config = dict(
    norm_eps=1e-05,
    learning_rate=0.00143,
    lr_mult_o=4.0,
    doc_mask=True,
    train_tokens=611500000,
)
MLP neurons of a small language model. Each row is named by its layer, matrix (up: input weights; down: output weights) and neuron, and shows model dimensions 0-212. Each number is 500 + 40 x the weight over its row's rms, rounded and kept within 0 to 999. Numbers have three digits each.
A block is one neuron, or neurons of one layer that tend to fire together. After each block is what it responds to, as a language model described it from the Wikipedia text at the highest values.

L2.up492:488506407527460515531457454474509540494519456517557556529497495528562449450436544515504492483536468514541505549481445452492484505485516571529518497495506479513405529481436566536517549543428535493510478493430568451519527500462503477484575459525519593508498503490544484547551463532393507515478504497508498467528528533390533487512528487519465537529452405488559499538455487510511565493511438482469520458545591504428444534424539539538530503488448548492422524553432474560407505587506459502489520438514486458459529528455533546514568567526514468645438455563494554464522515488552540453471490557436524467461503535496505510425510579486474460467484461
L2.down492:492496535535472460476525433480472501525514565466476578522464565528416438470508544501483478528460418534510483547489518585505550519568525525511486499515591501536478439576424431447455556484472592532561506543491515531506493542482515447531483540527472477497525516538549490434445518453559489558445548489487547506535534455551526477501492539475476525507496526477497403529584486474510540521526504493558486493506458523489520415580480454515510534471491504516550494515502544423554501495514391550524541550500511525526521511483530404480439482495426538527619527422526523501518421486474486456485530513502528479495468530524558509461523535446450459466539457
L2.up1281:544503493541497403502518496518524509508508534519543561488535481520554566489505529494477454490459483507531472527503482507417500509495512524447524459511476453467494503500407536442560526515449514486461442499542579475506498471571433568469573485531446430540519433490582526500511468486457463485475522477483548478475444577524474527522444550507509474539498509444514511442442503486506461478548507489473464528596472474463577523481503517572504505514525517502439465496473550550544515564458485412527494513475460523445583510532518487504541478506456499508445524456500522505439546468468457477470591516510412491518543488493557455473471477538479446500536436
L2.down1281:514511456515567420490531490570396507438563523567531517493434536547497535493494487519510512467556503514537521512531566522464506440513518511461472455504494479515420479504458421457510532467433545481614540549523514498463523436452462516534529539517456443466510461532548444552518522540488527506479567502523534511517549455420532508537486501506532524506532509455447423478495520474510515475558602505559446490570524483442445558526519526501465485463537496546480486500462545493464467479519499477565448510536518530547432498454434528464521518519488595575589525466489518548479535480455495483430491503534551524489468535514490586444489453492488453525557526
L2.up2178:516502510523470457507495417510553557430520506571493500417472430518446494547548533508452514516485524465525555540527534483452519484571468523437568493524467502459429442449446568457536505455453486545505479515525499481511541483560443567500487524534537446477533478517476447528463572461403467538478525446501603425518573426526482550487488487570480494460498456500546502522518515460516461459504510454523479485510464477513494455540510525447528507569487524470514540454463426468407487518555472497412556520456518439465465426419530483565573494537559481543512437566450524487538544503473457530464479504484468480535510514441506536491500550478464499471512440
L2.down2178:503511554441508448491522473447487518479528553441447527511539515466480426538501542525463503562525552509511426537548513476517532418513525586460526487492472529470549525493454509525485506520510529486560505556441474520510517488502545471524497537527440515492536496495526489494494456462481552477505535440492459426464540481426456417536476515484478548487504516535574541528496487570481531500502495532549508528507453573486489475535482538487557512516434456556492517499480512503462517463500464618516501523532491547517480522527485428529451537579524467554543474490455474500599523511437471453492538509473572454482496555481465498486513427412437477508470512
L2.up2378:483502505508438511530492425501523542459540524477533556518522381552520548576494498502469527481526465454494430554483499466496493497550542467510520422527512406516501539495476548480514504495457494484481457530520624504502538472523447428469511542543491468440489509488557524494502496483516507515515577410512495414426505510464507499493484489533505555523515448473534533514495482508495487473493515478536541531601569465431501477510511504537428460560500517504502513477496436515507443515539495506527524529486495526403580438508560511551525524526500476549508451497433477459452535520423474498501514501520474430508521519442475478464522516541466446496500467
L2.down2378:485444488475529522527530479529444540452582587523538539509485453515468483541509471562527540415561589542495465516555569474441548445549512513561485475522554457459525457491484478507503552510467532522547567573447544518444480493513586470519470559571466537473526504537554475514469508503513518489429537544427583505452490482449551493522471512581535458478497524376468485491453514480480517540497560432490452517598462469424518502531531504523530526472486505560479520407464431569451539490537465534524461515599539530482445481538491480507511472519475534594557544534463537485527554522477473494481533487476477452438503493408507500468491522456527439566567479
Description: Year decade digit

L5.up12:483491509499478502551512517551566489518490427528515529486491552457525472489475469496511504520435467622464443482528456560508542465469502534526548520589498625518504470514466489465522463592455556453504489474519574529513541494522526517512453520535482530472520526507516487551471485500494440455560450498464559509524488490487509473564482506542509490510497501491514495526561456577408489495511439518468509452486485535486485418552443481456511519547384448492479516434452554455565487527499490445529511427476545433443550510444472506397572528490516473482492528514530479483541416496488470460563454526502495468460476510543549480539507444529532496487459444
L5.down12:487449522506419440506464479552441445547537420450525514434503541476499490469528491505546465465522488526469519476539495448489524462484579471448517458451531491510471453465443410575503546503506514486498540506461529531504499520477478459508501539514476525556455445519480568526508509456467564491462543532476491525547551486444470500529477525593516485547489512451517478470519477523469500505508531485456523412476454553520558474511572521517456545483433462576523549477470490498559510523496485494484514510525502432483457497473508555490530522425551537526494474539538482506557434514480481450496514513474509513537488493472465574485605430460509586471482478
L5.up140:480511506507546458464527447451621494505503563542547507483495506537466470530451488496418509450533489446431528475487492436536472511535513467477486522490519511537480438528537493543478511537521447457528545568438477485561510542561520494482475518559541466510502500457517545557499433501502502495542434569450528512564507521458578499523505454562428453525481436464432452556495477522498528530486558488443466499412540433468546520475599516500416398485501485512558496529484486442470505549545523462471432453564539456443409515463611553515538487569470576513465465527455521492517503498481454502534531439469475450502493583593508545509505549474575520489511550
L5.down140:525528493504438469513527516494489459558487489517526439491554499452483481488458516528527493508428472483518469556533532532467533515494514533471472455460500423535486539563497482524492537516449514424507420500549580527539557500427465486546512507405535502457548390547470529518562510572515480483505474464506533464485501520535526475437509450472520517501483458520569483530505532517590499484531503525495401515514434547452482459489507468485493511550481545493548522546483528452537506544517476488559442540466485546548463543480423520602445520498485467540518513461501498511482501487511477495522592563533498535485518513470521486485555449519427527540525460
L5.up2392:558446419424596527516503469505527448448560424503513572529458473482474530614532505512491452464479435509518468527522492501542500429546508561532517497465464519446453475536581472511504601585511529493500490523438493573494507480508512557512434488532541495529453475431485480534473474478433558490540463511507538475448528467472549503542460526485447451480500540473527521522430428451449482446518490586536412405542506475535479500499498487479434479572524486512524559415514497509473499457538541492497556510562459506492469504475532487439467503469443551496484442592472493522498504516513480468473539510474471507501546514557484488463476525500516561568537519
L5.down2392:475517468407534526495488512421558446537523562467453541509519510546525572554503515427540531524480568392438554528476580464541459536534508449512558566489495506469525510522536480499482513448523543354436405458514536517442535476480478518483431513525565531551498476566460522423524438479514538485455561497450469515470492500479584456467516512477510558495480517489512579462478552468495517494464590423456525446500531432498505496510563538443546554461553462454528462488466488458448524469490552494558479578514475508468532532509505526573465472526504478481499493526511545521525585498537465482501493546521474421561489503515453478410508500435527533471492430
L5.up2546:601431488495501482461529535482523458516510523524506438481417563507525407519500483567463535566450495442469519463500549488524489473542523523489519471475492518495447523525446467552502455582503524474477490496548482534394473534560484493567408557497490450554433435510558500559502508493488405531570426506450549474480567520504463519507464538537470482500555586512471474557529432485502416473505477492509508499463462491473486478474509477426478520491464550472533559451482489517524444451518465544498502487535488500501465465555506474484455566497495532477534469526496504445545512550492466522508492497556468514521519559543491516488494481456560568595536496
L5.down2546:508461528474412481545487528449512522508489496460485521497544503459518455482541478525494474479505513449527512536525572552607525485447556487483497484402542511529511518517464578498518462506532550510497527466531536488504493459588503453492493540421477530512600583554477522436530510500500518491507548500459524491503507528465535416481466429482484546512511493560511478470493506505504489453454549445425537441502554426595505466557501536482539462479490497559535462511577458474469476486443480449513450493558521464497485455476546505524475452517530515508479478456522502528464495459472473523525528489469510520519505432517474503466476482497489475454518534
Description: Start of complement phrases

L5.up391:511509543465404470526522526453549477532433452530527500498485499416490512475529422477510532475459515497550422572448497493428491521536540486525505493515446451563463567452548514570481492522465565421543497494538501484482536475502484516535451553464472466483563522496518469481513567500521541556490542497563479546580446514525522517477450509516523519506444479502548469480500479506504443478457470517434483552461429544489500494512485545481532531531512537487501484525498542547501428442480507487458544534458457482554605607509453521560456471556534500604495511401476473515488465522491441485519526467529555484525547549446480567500492541415487551438546571
L5.down391:496549487515516518495553460449441477487528491544528506533568565529531487474502440538468491538503482558480534514528450577495434505425507491485527515516533490479451558514509502475439455458538457467439461450520516476443506490547476529480458465494543461540435502485517522467472492486528517538470538433464521515463440493472511503515588496491491479451487464496488526535498489458555462501485526463477500494521481522495467511513539550527499543571499565533484540511495509545506514460468504486454594470580511420505527465452521515550563486492604447522563532480514470495422489563534497502525516552511512482539487485502462436544554473504411501517432507
L5.up1619:533488502485474505533503558420533547578518443536382480506499468539545475518501433455398499500480501536498486526537504479521504490474483542519430468482533465524511495489430549489428509490478493471480494391534486455509516471529471473434442588517454485478515502529507543489497534490517457460489521523523446496486580414504524557568510420532472507536464522465536601553436478554483478530522467567489487552478480428499529518520472548451530543539478403513504539442474541537543525463478528457465550474583469519487524557453481487512506556497520511489551465531450478504492553546527521466499482477519500538470507444556506508511458465423503494572532415
L5.down1619:481439436594479432471493482495469541480527439547426455513531437492552451583534530548461512466478450533558536520492506519524610509565451494510558495473528512503509631492527513497447515503474545468490508515443420552477473467507477531427487488535509480493534450500518520431529510551537514555533493472512459488491527567425429536488495499515554453532502568480404497525467537497529493476482479511537546448527449550510501550623554560503439528481481551449439546517542533508446490484446557522544484535502497530518498485503473497502501517553439564426495510495442482539414499499478473533463479514499507474553455487557498509462500360485455397591497536
L5.up1652:454533544542516493465512549535544542519467464546482526464524539524486377454489450531498499438508534485481455501450512537490483549480432484481364502466508496531515521437493501490429496533594547534472486489491495519586502458478455513494487544497514481502574494469532474407531509486535445533492501493536478490444465550514549521458457502508518582561527538534483553542397446533546475460449564567571461503552545508481527459525400521473559508519467551547561479493450587520490449559449491502484397460480571427454531564555527569510483427521520475447554546474532533531545490545601458507553530452539528488585533480477492503483576504477517522451556506
L5.down1652:426553474520470471612450532459383529515559519520519503515539475469540546486521506476503461535419494548530480479533500503523447520544608494519515553519471489474473486461463548540433498501520499504423382501537511497505451476521574500541470565455571516509499480462431576460525525465535540489505582504475496523501482545447469472547472520431508557472482503487536500450520464548434508479489472468533564425544490579561420442529515510549469525513468560546517559525528458570549462492506544521524558483579499529489487533470495518504489495541566436461454508540472552521509416464488453498515479487549525489471482472481514483425534478486450521555452569
L5.up1944:423489476516546546489522473510546567443485439525488553469524535535514470459561519535527530532484513508516475487451501536438558433429563466474504567560519495458482474460541496530455491511474587475469513517575585462496537521543510485449429518440477435428528467500474450501470493504522506476502546516549519495487551481424565477478447463494547480571447533505499514462493495476461522517457498425471548616461494469453507492537456471512430504491491507446425481501511441525542407510490517465459417502524509469475428518565500517513406610513518480511494509528463489570519451573503482516527494535504471479473574496432579526476490485472539466501467528
L5.down1944:482529554475583481498507496457509476532546485487417433504497555529513547523408466428547455557486460497551465550456514511519433536536488457465512490560482511477454489525519497515415527484492493493518450481395524462459452543423474508477542509535551554502481573504467516473450483425509499476539433473504522485471502502434465550525529470544464526558554478454563516513519483474442585505482471548584493469497536466487563444520517459500521559503547483511527472475523545576572499522543515433479531537498479523555481479481507500498470428485444465527505437528544493531487506455509489480444497464438498505477524615539507518505538508460398526467507458
Description: Classifying adjectives and digits

L3.up1749:538498438446522493529530472547377471503486472445526506535504465583456520544513516499523367386553490502539501459461537465521529528534439545515494379465552502497509458445588485508485528568435529491489504562514501475482577460481478507547507508570550517497578461492538469496463491432530482483512455537520524573528504498470433548447520518513552414503472528505469506569442435570455503488483504478472550450512589489492477505486503511476387620533446538512505550472532478479503504424532493482503428454543512528504595489505528502463470513535533455510460542497478540543515485494565546603503444469489420525450498574493495464495477524495456516553504476
L3.down1749:471469452476530470503502469565449454484537509494509472492479508520544483562478502466517462500485476525485501508488452471546468566529500504490531517484545586466486583541505525473419531512480512462577514571508480545482527437546558533443514539545492542521518483478522497527529512462486523506489502432487469485479510516510517527521498410438504501409440530527555433499448440506455474427496556558456529491488519490510455537470577458433479497488522512483523490464563509451485479446438494455520401489534517467517489430485498528506505484475512531525500521530465531497479507472424500513548473543462497548508514518485491428483482483478534482492523492
Description: Pre-verb prefixes and adverbs

L5.up517:542538582519513463495480426468436442473475548549450469506471455504540399367525484566428530487497539444535528489490494450444469545537476570491512501570477430546502450512441483535462531482496495568499464427532518501487516526502477484492458541568542520524514520441517503509463421523550454527489549485466481517437514551484575566477455510519531506496506570475502511402510446507570446515493508462526458541418475504550516494536549485470459540595504533464495563460537473475566507540509503466485503522524434473484501492530468446509574468464533548391496559531559482523478530485513505477490463482479464526489510500501532539471450509474488497549486546
L5.down517:494554525487458523491492465462497560536504437451540525513517438487507568517433529458488421504436561505475518505506484494546512482475467486510485589524546574507589527498523527436466455496519569513531551494434472580454464480414444511466566558417519476489545483547454461489483450531590430496463481484479462522443592463474471438480495553548511453521511629442557538501495494572474464462488501406502445501550531517483478496512503463522574432476495468527571487478524550496552474505467449506490517551505528544481502564514527512521517532523492493535466537502471419475601520461483463537542474476489536481464467459367512526524568477410452509533499549
L5.up568:487530528519512501582483486503564531489462509468552391474486570481574477544512521551519433502443544493472520451510503452424486517556523560500500451445479496490501516572459514457477524502465453472473490581502529439512466537537550520524438470468487464484498492547567554464464487530472587478479558436418507524551444482496446427559473545533538518467491537515498534538527471462433501497470522502471461532503520517502527467450496515510489465523428531494548527500489447524448469528404521516507494494515511566563498557501486471499488532468539502487423546504492457495477568511523485438508498540513539578565492570469522541505418536474581540543453503
L5.down568:565475509494553516457475455539473500468473472521499508495482445557561457538535584523516461519526521522486431521550553518548449513553498427489480551593432536480515523580566485431589469521499462430454479486480534439455448439448486467436558491538512520521527447456513559539492465525443494554525514461518533513493490537497538491447453533483503523483530482498473542510521485506529455488580464446461554472525603501455497563481463551482494526544510467565482467464526494494487502507522467509507462541516526511463547527535485470485460455462517469508469507561443512556547534498482519512458563465507493491458547526499474537524500509511495416413514491
L5.up1754:449470476526555412443419591469446534459566470495582473530423530455499552472500548539539499516457560567506515543536508493464496538476530470566539604576520499517605518498497518470495462499511508444560416494476570474484499537502559518473511518528463497497524549526467482489560491452503501524499516433383427470508502500550497480475437513544506443514483547544521476474557459521493459529587509497465543494527456451487493493557573596587472529524520409433489583475524497496461482468542504477495490460611473515488510526530499447549408460539530463478536538504460444551502477430507483480495504483496465428485473494443481510507460494490499445499528537
L5.down1754:576435454455522532530497482507529520520488507518504553445494534543504498468505516483449493512509462554431487528482500506510501524548500518484491428509469511493509485474547493535494412455524448544559479556474394535552535505442448528548482472538504454495505455512511506479523480534451502431474498556513479500563469515517520543422462459471548417493552505487530506508503488495466519542574516466554462448535502460482540466421475510559412537491463475439506421494543464541495446483508544460482480486542547490531510478460494550541482478470470495507474574526486582539479528491574559559501452533542507458478476413462525496478522584470523542539592580
L5.up2038:565458568482470482519484465541493488546456418501492467456415513523455430478545519440466508446542542570539495483487429528436496569513494538514469595545540511516464600492546488581486435482474470551502432477493495470430541529487519424538474518516477510507555503480451492489550473564549492473573477468480469545498443555502466425547480454544489530543474491516507579549517464563506468511479501542502400522538469514440543479434506460523454555498535477529508479502454469445533540535493413514476493465521537496644509561458470537488497483409506428531513585483467542474529492547518464548489504476475523563488511477441499426527509564488531447523507447
L5.down2038:497524510568458508498500528482521519523471509500486518521461523473462482548462546500486520493466407494597506467532517526526532475567484477478535567590445509515511528429549490441404477528515462515438505476443481500461519473483538430485562507518517470442438504549488545456503434472475499530545521500418510484575454496500535418449597475497514512462526528524465542456590498470490472518441512587507515524474537471477529485595538469604423525517437457482540479426511559520547512492470524430472460507521488434555550559505558446536491492467501486442544517416491461543483523456454431532446517458479412537438503510505458493519483491457457464503507495
Description: Numeric table separators

L3.up1479:455492442473504457556422494495527536602568524430523505422517492509506500467526500491484473561545444524574496574578523481537510509516502505433462497548483444489505430466502518495527552485493458557597505558465553452460484515524407506506435527516474505577477549498502456519501516494509523464508551564458439494450449457469546399524507509490507509580532450486560559451497481509474467589503485521513601504570514490465543555564488543513492467561536456514451536498491496495510402568479458498485543471554516454486532529560534420496565519590510488530492542414532502537562420549448450523460518500523475528546508452567490498432513494485525422471529438
L3.down1479:532554491537524458499505466514500510600561496490477542520487471441451491486506510489583412537517494497531503393491479459425530451557530567580564596536558430527509534566469488480494524485458514536551545517470561577473464511510461446462460441532514484485495493598454472458436532481495517516475519479512524525489467560426497482542508535508520536542560529435448495590480546519504537512523517539526567519489499531519444464475505539516447532549507502419514504525441450513518428527494499487507523529559470494464539487503470502525512479467511417506466540485481484604522503539523527527459425483564499494516462511470566505459490554470507499466535535
Description: Year third digit

L3.up2129:441443463507549478516505537455552531507500462486464446526491502482427509557484453465427509442523433462531559508483529431539486527475462573472448526513459507479511453524482533526527479475488517475513445462467554445440443466583537414491524471544600530453522499428554475582505614503496579489540447457456519534449530500479484526476453533503464529422519497521514523545467531466530454459498531473459437505571443494456527469526545523523424485484540514482478552544509398550486484485487458444531457515538463565523511531474511487497563429464514417492498555474519489484509551528520498469571462526422457496548552507426538523473464512506502506472569513
L3.down2129:582433493505469534538433540487520468465510554446521509496494530487443493572479503542477504508541471519491497461558505500456519554517485486476465475520482510486509495526476488480484444512514574550478502455546607470491501511504461588543523539474504507503511578509456527438478507471510540511546484523510475511550473481510520526518502443531483509529450467492473455478460575492536479513568521499518463423470486494539474489475521524430519473535428459494534527455515575559492544493518521524526450461504519535530537523461531467508445577531494443487441560494443449564468547553512453470486479486455506478466434475417604504514505493535530489432490440
Description: Wiki markup line-enders

L2.up139:475545503461550547473523497479510547515549522553519478553495542531485415468544504537456543438472499475541470399498563507527522503482488521587505489461499484516463486475488463512528487494505513531401457520548499505474504526496501487535477539493455431526521546468442473498588503446527496530481491562525550452512520534496458514511439576510493497504453407513543484605507494502439472484424489503567507449452552491500548502577496531434557528597538583507485483450461418461522486450495478482501418415435620519509508479551473444436471466516417484473490475578487507534528485537473544468460454578527489484540471497454441530461492487477493546446520498
L2.down139:369486425537516542510507487529442485528518450507489542570444496546501546447434504502444498408518529487528509532457399525498522521499467478453505481484534463546471488471441540484444510541507430523500554536491538490512501498486465530482479481524509543542509473481459540518515433477576437470456497508437491456537418532499576502448463445525528481506549484473484524432498538459534538503519503435450413470504497444527498509499521489493473501540442494445557529400573507518501409459518509480500502448599568481529412540480485445564415447507471566439497470535436465524544478540521470562526567479508450446493588531532476502408438504539498469506531451
L2.up473:472407534560485548505456449502512497502565441439530467530542458496480531528491582498466509444486463483488485458457543489517474482498497529560506505522524548472462537435509495512485481472484513494513440487557533528481530581481504538582504502515590522515444538515535484495495575495503503456498480490479485548477491469463532553466508453506539447495503471423549526525503449483479425510597449503478543483517560569553580543483528553491491445481540559591535426517520514431440444531527585479474487472532561496485469495465524533482496433476462477521522516495413515510470477491499504475458515502479564513497490538475460465458456482527443545502521545
L2.down473:533462509450476478516509518466474506574554521553492506481472519534551553503432567557443560483458551529533478477498558534458500459504469484455485480587426463426537518443459445497527512483530523542487442556475528465521449532457497497459523532554487532527462519478477466550521556495475440454570496506471453447521441567489516527474447487541454516499535497541481564523497565456409450476504482487566474510583523468420603488470544491514527472461579492496519452552481465447574522440553499421507504486475475453511489447573492513498554512523470507537496519494486567515519545460581448463520478444486526533465568569480567487549453484526523473478603487
L2.up479:551478528437515508485490576489521440516485487601514438533525531469528466441505548424536492501445457582500568563536586524447525534497556548518479579484527515506506562546562535503516488500587518521476453514447448555494476548462446517462560554473497537537473492424524502548578557524489470528584459481501505447451435543482494505549493539567505492509431489498551554540469455440549469407510472472513470531473442498483555516446493417484483542541492517521524481416493468602482629526464483464533479597557517517460505538465462504534501538456496507488488558453529505471543401472467430442523485572483483495500558463521513470575468486576508530530496471
L2.down479:476420464518421505526543468458506486468495472474558479569447489529419538477504559502512495459472463541490423509477561510423557492483502454456427449452432501521474509472510448548526495495405545540443524543518539514487589490458480553455445501485472514423504538502495503506481505474504473539467442467499481557517502507572502520519449461579448511469521474534536460468470436525536507521476520495514529483485523503492593483443436530442570528471443522503600457512479509453572512520457471482510522567423512498523444461458535537544606494477555488523469482555517545564540497583472568466440445537474510469473483518437592524399528476543532450530526405
L2.up1858:546471551437484544543481455474448472432450452503577522466489449414461499522465517521543439386548439524561457537463434528467518488453533489610459479492503514506522459437444505483489513598474474483496421500475490494517465518521499549497484546506562398503522448492483503497469510496496549508516493437513461476473507563445507499507476527507466514474467497531435476513475513392515500471537508496493463489543491478484486499486542440455431432537477530536604555460540499462528489507506533447485430421461517501487485518507499520541567464455481495524517506512492442534541402540562449547509546485515490479480462540578546459546553551570510571574501505
L2.down1858:549459502466435507502463531538442507516496514506562514556477538521537403433559555486532507456439500500606531556475504546561493480380501512375530479526420569493526505496522485478432497516526450479467515438493492519483520495534456566488418550570481477574514456508514540581541489599513529533515489533396547450504458428473513508466450495543558502546491502480608536524549575479482437469521504515492552460523501525504483475466482453504475479485530496455472528462452514594510526514444534525510548542509559478448552504523486514502548484541423485513467496502518532496469483511525491507517559488389465522530600474471459510530490497474405461471511463
Description: Word-initial fragments